config.yaml
init_std_qkv: 0.028
lr_head: 0.00418
seq_len: 1024
MLP neurons of a small language model. Each row is named by its layer, matrix (gate and up: input weights) and neuron, and shows model dimensions 160-415. Each number is 500 + 50 x the weight over its row's rms, rounded and kept within 0 to 999. Numbers have three digits each. A neuron's up and down rows have the sign that makes its largest values positive.
After each neuron's rows, "fires on" lists the tokens most often at its 100 highest values on Wikipedia text that the model never trained on.

L3.gate198:506516597467632493415532449464472534434485519514584474473492511505485521513451500500531467376548513531418442472521441504541460425495464493519537439457485526504521453462518543459477542581528519460429505509455537452494416417522402542473517533499455546469434556491407579517551527542502474495428419561502482442481384528365458481463502487478436461505493508478506489383623510545599480435452514486401419493495491500478485552582480468481466487553441516447466518463506510500486453478563465475526498464523555542455567440436514502502331583462518566497493509442509422555465523464549468354470529520404484439462464512531585486414508452564470384476508499537483402485477473404451398535514544493434459551462462549545425385406561479539536456499507547481438426488513470565563568439502513
L3.up198:525470446451516431549442465529417529458502438513466466500496421499426516505516570573473453533532491488522506496465539509493460445483478442457465550480433543519498544411499528414572528479513533481540553575428505562525540521473447561331562460547453508504513605476574508516489464553503508463505478471496594488476488556453501508546580434519576551476529571535541520588478542538671483433505537408527524547504457552408554504562487516646400525441497462529509465521523524595505455384443417536488493441478557481542531452472478535443471529501421543537554478486536546561558433526562473452408443409467504502529440543502509518526493558412425486400489541592459515495511450496458433520499520486516469504520537466578527538515515508538501463575570437488573551571526474454506554579505541
fires on: " and", "$", "1", "%"

L3.gate1069:425517472591472410469510495533476498431499478496393447453597451532557516552498465444469453420491533484502532484528533546486447521529524540469520480499451442500569566484484582516511519560484458472536438410539494497520534513395481545439615565616540609580583475486503459463531483453574522449525474478535424452528538454564575471487487457480530504390564628426569469512526487429408461569489461533478547469448463499540566439552467374554565457533462551490532568485484445499519470463525531488504504576570447504457442438494398536483430528487510367494424545573403473569543484485530521461435573520479483478465541467455452553508494469448457426382513455571627511514503494510475564464463579529515527446453521574441474440512441538447429515474438506567455436515518413525511480523575474
L3.up1069:545463487476479557546545592519485501514510467444488509467516486497485482532394465481547613586438499525533502454515559495540479482510418550476464351552556456479531489552515541562504585537481402493467567509450463469414562457452459464490403517542564482424611492539501477402463467511515477482517554505550471566600495485539541433470488476570435364558470605528494502438358526499439531528507523519456518466536542485551515450474543515464539568564521517539450504343488406537477484538402422507410522451567381511433564496495456482400518461487530504527615524413513579463464503522562453425533527485479509514446477486556512590466466531505443612506440465543392501512444512494434462479518572487477536438571463453498420469476454563563479568541564531519465515496502383485580535535554454
fires on: "e", "un", "it", "ul", "us"

L3.gate771:511539505541504444378415557542492446500565506492484524494517557480571485501530472475424530440576487624472477409579488418490516507517541518442502424472457491503543614495495533486490459490422487478523472405482408574480480450516563544511438527528554507514549544533500568495555456445652481520513565461587472507469505520578573597509471501569487513583435453499584572452491480495457501453487457533554408508599539408470606546534566457547460477523416518542519483481508544449532404520552551531417528443549537507455517516520627482527485450583539461511486521499509480590452480453571519551559532537466570473512483509553483552490533527472538534510525466509490539446451489456448470502508461480501497579466479514474457554543466470556491376559551493597479476434551543546428534475455551
L3.up771:474537542509545482549526516512512380551518499659522406439457575537435547477454483542526554489535571443659449477438386556585488454434510469504494454557530545533526449533469460520458584572518525571434473457498528523484511516516392568600568523423441455541536504656482485573560520599472540533480455495405463482507512505426493555433449502523509548469502584538453442575468438516446512566473511565500497573491498477440504510510479517517408479416508479535429586489513437484438505455471477456461527500548535536420485497557544491508457464457473521438491505581509526401454525488519529503590453534508496451450505545526437501505573487426400515550465465448533509498440425477583493551414547472579520457489465474497602520480524567473413499540563511503444511662500570506458499581457493
fires on: "o", "i", "ro", " |", "to"

L3.gate1272:438487460589637600548479473569491514553536462510561487482382468516491485476563482560459494570490476472512437568446433495448534510442560524467460442509429518534487473517489592454534449488442531451479498465545533510446549503495518495523587485466564482568524536479477506418551561463526546522481487466537477449529481463470449462589575557420575658542497504488515480488423505557484501570488441563641471467563458495478453494475438480481542525568522511601465527390535527509483613496602460486527560467448497552454455450437455509514530468512476484511579521607432584491543516468488493485532471569622461549514533463546414555485474542535499549559515451505538425558446565456440483460420523474506536538517600483478502426504568490475520491545546528468475505454495514546563546552504511
L3.up1272:482446485598536480495457502503511559530495522573603507564440527430499511517581540535445507375477510432421484544469450473548470494503545471506469548480461533496508466484530514542574424485552489518454470496488550449391574362423471484538518440430403511524520470527491449565476568468581510513488512501518462481540471578419367517531511511444483520538565491564543565494445437508419509567443460415505488480547487602530412474559606592503374432531616451651532482478547578466528489492485546532495547463466532493578536470503443544509562516505446425480538538599417506522486505485456375447509480466611496463525539485552494481374453388561562461567534479476565402512437486403571566509455461533473405439548583509449603422509542513481454462556532513497496503493485517542604565532510463
fires on: "o", "a", "so", "no", "lo"

L3.gate147:628461524490517466551459523583457578502481518510527431556483494568531506422508517502530495582525530549523546556530491397397482547523454521550536489494461575494546480541555576643483401551472456489448566495595468540504446429468412541484508470450457487517534541541476593548543539501438542451498486565535504556602554502472556432441520504491507503495390482440507562576590454393501488491590433382475543496483437474523473522513462457476501465415530453438404515464464502489505539658519461470469530496489498460454503491430447467450446504509491532508515487514467575475576493597421427491572448578565452462467521386479571536510453476429481460559511497442528462479477490470485478427447450476532429510467515483564482433515492502482485501431515553476546473520471499472479558521520460
L3.up147:533453399378477507613551528453461489468466483524605513511532539505392516443504523520534500469482542583476528488550540672537551534459497480488548539559547496424588451374486504516433524458549433431547593541408480484594432370460536546494590485529496529492535561548571523495477490527481409463477473403550421487529548459451532470460551540548545548482535445517408483527334471566550536420500591514396506438550427540471581537464576493449525518601497502473532613457550482491507494539424415409401562520457514491520470484448530474431538561502469584522621481459524470472457446512547421508451549436477491609455486520562477538560426547558454432518520507508507462502446389556488579511458474569568606514494492431505507434540498523510542496464622494452495421456471512527497526525505493
fires on: "-", " and", "–"

L3.gate1066:563528558444492579516441453463399515616460523423464504422473501514555521470504492512471593508473502464479434551577530517504539529429487642530489390438534511584500451560567477467598571578476441591455479594478461529493539475518455514541484507539586489533569493478611508585539600524486524447552450472523571402550473437458552412523463469581540511527558547460518524458387379516477524537533503508611478503610456495543505570542401522475454519499513541504412486513473500492529486476493491458625413520537491492426531439449543481539524508523486443483447504495472479644595516473489604575365472535534508510458459503479429532515510506432550488480529526475519409512455512418460536432462494504525403457473482466524466576541492573592470488403435479489421498450570508530515453540542507
L3.up1066:575481437526497469485474530454475442475472612448463477456551540474489465515442410524544454506544532478581489551506439391547470541417456515472480435479448519452512616418508581472474629495352378515473523524468484487492546565414445535551442495553510532532493539511512508545530460481378523554508558467424535466483565525537481493497415499412528593526577592554392529531464472519347557402463511515469358489571552567490560562504486515407499475603528405535504549435511489545457460368493419504479444578518533476448502510508541445493527505503510585487457549436543433453532500518459542447499518416529560459470445434519531455562474567463441537497535388500599448466483573542417424562447523484473478450511532452424475530527475526584610500444487514443449534480457538503521497475505489
fires on: "l", "n", "h", "s", "r"

L3.gate414:380581602453522462548465456470528477532461505504377433542545552429528561518436495431504526574517571511490583528527403422398527457415477458531544502402508451416515466456523426505405519536609442442476602560482518566540467548593527524507551564443511528564460538479420407541490457501446385488472524415492531503574638472499549458492501398499512516428535511478576556511506470577517487596488437460555512524513455527478517511610508515522555496455469557386549476447400437508507586537448516458428568536515590526518473466462516536390561401589412463475488441553500476425465527473487527493557537522480528512413500432556546521523612517510434506496506487539561493477502469551471490485501541418559493486478498396533441450456457499456499499507544635561507595496512607545491502467504498
L3.up414:592437464416448507464492509455502515498455460530426453510528560616577505525435533483503492525503528365393506488505483546545525422499388542553550522534446507528462387541576487409539468525440470481528485510541487563405480480485580465449526540386503601484523461435542537535609530540511474500537515529487463569501444408504482601506471536498433458521512430558459509517506527483529504532529554523509570353496514580495530567532494506494534613475530565457478433462459556525524534513502509390494460533421496488526528589550488436518460487527460478620471461411527539444511425457480581534327476472563620442499584465484469581420593523571520518482430535503513419403571524507505462532510494502514500590481526557528424465474501418549601445481556446558501523471528456527518475532533493
fires on: " an", " and", " or", " is", " a"

L3.gate478:381408496534480485533476504497550435434416511609543510592536405576553569521456442555487522452629496496579503521482482567607450463509474599464444517407571584380485444592531519538422467400454445561438554538517538462468399451454505456456553482492489489443520563515473492542500434482448482515466524450534444571527464497476419440488523576483563463528480458561576416519461487483508537498558491576579482443591520506560514491525515464468539418525476485429546575487502499600500542411595413507482452450448437509559528473531487561524542459566448447458471529424511495513516473469384545414499477434593449502511484510461525479466477479450401478520598433449550420459512458522521486521567422483548489468502445490450461535524483436492520551507468474457525475469432506423539474524531551
L3.up478:493522483542587468506568437479521502537534530631445501485494481442491500468581534502367512451501458534494487562438466570492579546485536558403462434478524454497445572499441445476520428468481475582460489544522542480468530490541481389570436488563591456463499470526511519569466526439556623514466489511445484606510435541438463547591601425486529487507515473495537488497497465527435521616473438502454537536536461406513415412451505490463526487536446446500499442511458516465471476429484472531547395477477509527489528597532612461444561472485427517508515597518479478468530507362539502515496512447497456457504509574531448390573525557404445501474503554447538448512434541432414507498547627505496387432523597435503471517538467460466433619493396442500518537557503423477446500593579451
fires on: "al", "il", "o", "a", "n", "e"

L3.gate87:428584424486475500508464487496434483485556452543429485485479482448461412533496495498510581388480528463483492444478510559502429542487468556492425434448445521479537565430548465491524510481560432535478487483451483472596501489542521481618465653415500455454505541554492588464527501472453561514407470434541500587582510488578481393482468614525426543497581503625544494399580541461450352497575440426538514543441479515489458553484524460512524494480579502516545521528594532534545485524510566424411517447478540402546442442460423507537502455466544564475497544486519511500485521619560452446441443448466449446527576521502498528536499538525407396437516491459490573503545608545524584533505523571477583569581488501480435453531491502535467533518467457513387566503442495582439466567493475
L3.up87:497519526505531505536482520465391504460460485453491482472451532427553431413496499580429589466491546514474493495508577489495489479550426552507522431500469424456552598443541560555552497509491491580462497484485517469442475425538485572519484506443512502460523477539466536486503555464464561548414461453522519440511552484480519400487445564549489505502516515494486562499486553528525567450463527486443457485572487529525422493527438477505514408460494424477510615418523477508520498496540620504460575424545577477422498465472418478473559514498540497419522495510537525456565499543532419489445529488448495531495594541545477398501470469530407585457443548475495458449453477488633476510490522512493531483518485449586454467598450522526473533536375485455444426489418550515523426500417397
fires on: "n", "in", "e", "ger", "ow", "un"

L3.gate874:417496507571564469469487502540470609515522553470490581505515392501497545492460517548498494481499434511511478471500479447416589535490492577566430477467471499447554592526437553444448520442560407465466462478502419526487438574459548532471456507512483516494487508552459642532553516506525529503465480514501447464558518507499522361515431537442477474524464454478536482395566462459522555530550446504404491502482511468401526523475544524589427476473490438407411557555510384497416426420553488466561543476443557412451583399572483482501487459533501466501458486541500506507517476584514507498559441517593457399554577565467589396451444473535494565496457543504591458571473572484456451534447435473556572572556586540485462542516546521555435533505631520535441431430492527554464581511546441
L3.up874:429489390546586508526491481497457633507545610489533558510549496483534460446449472574466439454511426384627440495492459532500529517421527523504453534568520496398526604473434547490474521494570476481533562528559524513459495568553606517543479535482495478495483601522470460531543451529487493542496476499510499453546473475426516466446521564369559473504417386536656531504493465425445502483551459435474458541453508462445463459533512394505502542502562540532536520446529396404475492441532414479542602549454526479545521482466457383634496546520535511496479493495562601462491497462497519467583477469450555460510549489537584406445488597457440575572488450446469497576513531495465483445547441618531518468509512477504515481538560541473415552474562454454390456470468513455518463473566524
fires on: " until", " to", ";", " –", " and", "–"

L3.gate552:529497574484419470546416543505550506552509525441571502577439534476581412496463433414412574492444450366500464475504581476504553442451410542468434487465483470492433533540474586448443475580368521508491461513575521450530551567517434561576566505469540432426525509404516520441447555537453464429523416558536453456423560577439497456546462511525502466454587549472483550534616433437446542493520519455491511473514473521407501561479482482496546422520485578512476440567550468469520490558531550417457489584514457493495420372491586404571470400450545544479526452490532488491585465542421441532581548450470531461523401441460480561520518428600536575512489442402424513534499539492439520539451504548506469446513561596484479448586543506486560636476559501500490512480517519545453462520546447
L3.up552:505476591529472521458525427428577391544477574485552504496493462483470462554521575463529438555554490498510495523497499422545483625505421446570402484416512577505545456514446526511514512519430538478445630566557434471479501450539423452479461461536578445532521503589561486556510546484490505496457548484452528443590508448507438572507517455564406465423474543521539486500503552438471560468475473414410493424481481462569459607510552523494509476465470496505531564543515556440525442454533470442543502608438513482415356503464416475558524568556483474513475593500493518529478454482549426468536389430508560534587496519481466545504508536568504553605578544440449520424454460525484472488538479518501506512530469528515489539455486456526484565456556471451482466561443518547453451458432423
fires on: "-", "|", " |", "h", "ing", "r"

L3.gate1002:502527541503477540503479548477459458531525439508604544522590475410530556548485460445582416581552486581490397421531487510409452520591506459455590471564515480494478496537497488473489404479492553473547563545497510516586428554472490666451493421459483509593560507489463492469463505576448550495574501385530434474581492517546440544498522456511518514541497447519518521534486545457505432465491423484520518512509481443537567600461462461528497525489599501558483462538552459521514457445501438602566517416531492508548514559590402471547567553536514450471508617533467585505490428557494427491521527441380477579431399510510559511487501480466497435471451451479447446470536457574459467485344473550500480519501465462489501516612557501503580504508501464531444518500550547521551551525505454
L3.up1002:468484469536501477476451498469529388500503423502545527510505593546580460443538455473455543456447473501572431499532451464485448522537551476506586471488409471472538486530462540529453591474505484485540571449560491533463398553428496504436452451408553471444502577509482511557507523482531459502485537490513561468542433571585476617566554492510541533531474452552494435524534452463528543539480484465481441483496393533521517535472565538445462486354410509518511431485483454441492463450546465600455552487575527439433529418587605473477541450513483534504497534587560521421477537505511534487541502453480550461455538455558505497547500491606455479564513370420514474530570465467519513502507461559513454593504601482443491581528523466544555473424545560530540593391555570574433507514513447
fires on: "to", "ho", "o", "ro", "co"